Weights of a small GPT-style language model, trained from scratch on English Wikipedia.
Size: width 160, 5 heads of 32, MLP 640 tanh GELU.
Training: a variant of Muon for these matrices, 9778 steps.
MLP neurons of a small language model. Each row is named by its layer, matrix (up: input weights; down: output weights) and neuron, and shows model dimensions 0-127. Each number is 128 + 32 x the weight over its row's rms, rounded and kept within 0 to 255. Numbers have three digits each.
Before each neuron's rows, "fires in" lists the words (lower case) most often at its 100 highest values on Wikipedia text that the model never trained on. A number after a token or word is its count.

fires in: "government" 21, "team" 14, "network" 7, "review" 5, "career" 5
L3.up539:119122077025114147135130107139140115122120110162165146167133114107137173190160177133136067113119059101119109129147124096110130135073067114162147112123150143092140102146078139151194183124144185161160111204151113172140114121098123208152153079126164146160131091163151092163150159080134116161146110060166080103133083141079106105098120114133101138147108153188153122177072107158110112105171
L3.down539:117126148079134199166118171116126149103114152125150158162110156102154091187153165106188066131112069128180167103128044080089087131162139124082115130136098145144096153101102127133134137157119109093153198123097050135136111092109106124137084156174096110154183131119108127098108130127107026157118136135123170184106129110156149092141172137081148055141154109086091197118169174085109082164138

fires in: "john" 25, "william" 15, "henry" 5, "johnson" 5, "sam" 5
L12.up491:116175121086165139142171099114123164129160125123125062137138080223113114169086059125105110114180141098174115169120132155021127140108147152110169117134129166112177172148087090073094128127115164113090161110142109184129176187128091140106116110072139127094113097141124117144135118091146132145059116117168147162110156140148084157142131104053060102162101121088206131140170083121135156115137
L12.down491:065123157107125136063130147167148196059096145126178113097145111121096133129098059156167151101147133138111167160111101097066135108103142149137132136149107142137109164125141125062119143107180154104143122146138096157118150165088132122098126062092107190087162079135185041123132146102148086145138143139167141056133171100129140157142128114135092144175181110121142107136196097095107130108088

fires in: "area" 17, "country" 10, "century" 10, "people" 7, "has" 6, "city" 6
L3.up617:127140163112187163165151076101120143132132160121147158141124126098125130150119073089087087109146132118142167128092085153115152136123145170146120095157103142152079110086105069138115113169181063159108151183066120176214142183134091182133104135107090150073154177116114093115181158139153153149134104141163170167160139130188148119138159143090162087123154111120035156097125098166151173155134
L3.down617:140105179083085187188084122085090155132148094201146113211128164132160108153125187096154088138122109095124176143134139133098113094110149150106132112105149062117144092130162096091117169156176118114107055147122168161111138144161112083136101086128091093130050167057137077149138102174105128131151162129159104149118122138142152037141109105165171129111149094123101147073066109186148140145145

fires in: "that" 30, "with" 15, "while" 10, "is" 6
L11.up338:154145100127090129161144072159160138108098113183054147189050158136137167070094055145108159067162092106140141123117081082143158099148104100087112177172168132126123073157123097144136172078129129136127158110060180110193138098142085171100132167147186115116142147131086137147118124135175083146106122115115134133128165109163081147127139124163133105142058089116139137165051153115199111182140
L11.down338:149128166155096129153187195059115144172179143082160118172186154117065087163083143110119083132083085121135112122157141081140167166096125141105200101143094102163142102105099124139093126154225097139070093167164128111061136141144121068163054186118134165109123146121100139165118121120084163135089133137125091100146119160115101134152137145154116189179149086147174157117156117161126142165083

fires in: "on" 21, "august" 12, "september" 8, "december" 6, "where" 5, "as" 5
L3.up616:123139113138135111107123093144136102158145084094177081079120176114111157194162143129154075135093161136115122151125105188162140162119107170143134141154161126130144120113166162090093211123160111194057101134131168106126062150150122055142121171129097202110104126123123127098082115135088140167079135180063129116156139099098113080140106172119160107194161086137128186107032155156121126127173
L3.down616:091156132143125137122123129158146174101108192140071150125158085041173107108144137144088070113086151136124095119111125166114097084163112134156167087020108118134104133187060139198088133093191127147143132129133133124167187135161100123088039111130158173118127071134114110140098114119114118172075131149162166104099132170097151112186159103110154161101164182140111139116088105102136116149125

fires in: "a" 26, "only" 15, "number" 10, "most" 7, "best" 6, "largest" 5
L3.up152:105068105064152113126144222146093142138127116144164108093173109143101098173149123156164121155156129186106163156097135159056142139071099132133092146145148177074170127075171134134141109192156091142105158120130140141169114074166091136074113144155111160107103172085136134178094141048110133147104134123131107144176106099166110128164155137144165145122078084132107143108102143111186140153183
L3.down152:130103129147148163135145125168086132105133148123117150143158106132039151073115183149115156162166111154086136109082136174094123109167169127099099178130097125088105195132166135136110073163121107157126084097082166149076118131073189142099176108126130173145050132126103108124133130086130087105113133186097151106203131117159110096145133145150111152153081112151071140162148128171113090129157

fires in: "such" 18, "according" 13, "well" 12, "days" 6, "called" 6, "renamed" 5
L4.up413:148187089149109154162175131113157067116077167151132113123132155106084114169132139163140082129110135070192151169129139136055053134104150147127097133158136131102156098099105144170180089113098080096110122160139135109147149178178130156120121134160159118109199022049166066157072099134056163158150150102164150161067126156071096139128112111176059103133122147110161101102132103107092097141125
L4.down413:112087186089140107164068169104167157115153103134091137109162111173094119158116155163197104126118135151084087152129128137100065071105162117110175107146152136127105145099178120159147156097080131095163115148109101134159120152105129164157181167149113103065091135159137111114182118166163138088122113127151186139158051125143091080166123104116116083127150159187084141097121127120096156127112

fires in: "made" 18, "make" 14, "lake" 8, "set" 6, "take" 6
L3.up427:135129105095145171116121144142103097177096112065126097080079056132143151099086192093119108076096095139166134115071152116171167137154158134107122155069141097100141172139157109097147161121127107160140080119103150120145158184158118119098092156122142116119122137074113128175123099066124069135137095127098112131168173134079125165093152090178094106142159116102101139129128084147137134172126
L3.down427:195130148054143167137086119149082137088200126114133133123074149111116091119111129198133112080062176135132129091127171108151127132086122084109165155178178124139123145156126060131142102175189164147099158124154148145100118143123141145084106101136113085199132090113121130126088113121106128090103105114065111166151201112076138205177127105121202104137137094127111132123140138118121161106117

fires in: "other" 13, "same" 13, "charles" 12, "al" 8, "votes" 6, "charts" 5
L3.up200:107135129165126080117075147165089170111113112016170134105095155079124104161108147117111141124180100063135166114112109081161116153178085179096083122105076172117086147123191125111157159139153156121172135078128111183147147118145090118149154126124079134177094091151136119094161154112108154110159124095126122122116127125163145152188119153101126107127118127164142163168057109065120079137128
L3.down200:061099110125125201144072114114142113121136098138124096058174135148075087145143148105109126125104141111134134164135180123169075143158162148165205105153137102120175091176092125096127105152126058124136139138152201085176201098101125085111163127098142126119121170078142132148105165121152164051102054137127100148078113167126149117158039107100120122161132119105148145123129118183188165083127

fires in: "such" 25, "same" 18, "according" 11, "these" 9, "her" 7, "leader" 5
L3.up218:134161100151138158064104106074174091099085130139148126131082158164125130163157075104119058124113115148140068177079129130089151148151111164167132138189161168078133084093107097177157154098121152059073183119096112126129129128133124099138135103092061081124145109164070112088139141133050131143174136166081118113101171111179130154136095192104127105146188119115171171156144178077053135124094
L3.down218:139168106139109137069125128093080153146110118159153103099149108144204135125114091141052156142092093070152176107129188153145145153131089101166090121140079114122176046128124086138151125097139126139131164153170157101115083072137118144166171108133083147158104134129139099194166186148090085034134145119157154082158164134099158156079108149127121125125111122137149077181056150078110126145151

fires in: "it" 39, "year" 7, "republican" 6, "website" 4
L10.up438:173155094172132122140118109085077120149177159115106134124174142126051106135088113180135133120114054109127164102090094097102160078156125097056128090176101122137130067138052109094090109090156139144188113132167139188111173114128163174172141141130138163138099141059159107138084117148108138169165090161214127148122134095150105170185087179100141110135048100107121115127165135166125137146128
L10.down438:120103097119202154105108107107128181119170164082135085113131115135160078107188140144124079160193143149069196160090172122151141117095086155124056118126146129167098142154125201192118124139169148096105123126100144167089098155133129066097078136118103120131135087148143148079183154156109141113174052105130140124131108146107117141104168131123133191122146123125163129111150162126091143050153

fires in: "same" 16, "1992" 13, "such" 11, "1994" 9, "1995" 6
L5.up212:065118132176143152094117126132117088164091132120160119165146141187115093157108141136141131111195103154091081149121083110144122149162088132100112174082132142113166077124143175106146128132096083181129175120116101115172129074223163113162150168168105139060159147163144082156177127138120115127091111144128134127081117166119151057104074121122119127153148180156155133127133147036091080165167
L5.down212:146122116115099124128117178144126144150144021122093168087119129118044121097162136151068150144093124148111170153129182103108035178115130068164094163113160110144100126092115145110201169082163108155142117130113167148157112190144129082098144130151097077135152145151128162172106112086170102155178120096104148151137068130118123065102106132092190161124097170136165110145101113102131133119149

fires in: "as" 42, "became" 12, "signed" 9, "took" 6
L9.up296:132166119164105131117121100146096149180149203153097151135120163147144113053114175122103070170136135141098121141126119088111159127160132097154044219075150108120157117142103112185191157170111131107133126115087164145150144108144094129142170090098152103170117116145134156130140141136137253152115122178133098134124153183115122115094160095125109136128105099097179125154107168157173156188148
L9.down296:151132153145108103127115125156130123153127069147176113150106111108079174100099141162094095183123052153155161119153151126152195135145142111222091106148054166097141115111139140133130148096105107131093111144148152117149109183145115074145100129116114129150133145077115167098134115105105082049099111094183126160175130109138133128134117138106127152077117120075108086100162162128115117133172

fires in: "began" 15, "started" 9, "announced" 9, "founded" 8, "provide" 6, "while" 6
L3.up337:189114137093110145082156172119129193145153114126144096173143191154094141127153108149181116144153148158155149093141109196103167136129115133100125150094124147114156134115156117105126139127147177099136131101118177155145127117192158091104082112121137093035110163132106094148115092146036150121112137149145078095094080159130160081159137113152144125060080148131064078112095099141108159105128
L3.down337:130190146107098116098118220128105097137162154144071160172148171145079169135117115119149136142154111157130125153135133098122079098105113126133117154107184149106124133129130136121098141166127161158090076137107060135134127080131132154065082119088104119132145205182160052115114092150154110109132157104098135156172206167104079123130089216145152123173078125118090120126139178180095106140128

fires in: "on" 19, "during" 10, "males" 8, "median" 6, "between" 6, "age" 6
L4.up73:161147081130121151155095157100107143118133103124113157137111103165140117123177072103121170143149065128148123094142116136154097176189136149153139160151122090110079138124147116139146131196108123065171136098143146142132150099174138129106099122135175203179095144143130110094139119148106192180173088146193176099143123100150156097134078103171125171063061149106039098123089130095107109121115
L4.down73:070124065107099128131145091096145151132065142144116147116141120141155144088151085119107161116138093118125060114165148103126153145153135116128185105097140182178101220138134130140151137120116159124097147082125092087140130127133135121146166144154126136173122135077229137130141098163119177144193094119121064139198152082128117140096131109146113131083087141141107167102089150103146099111130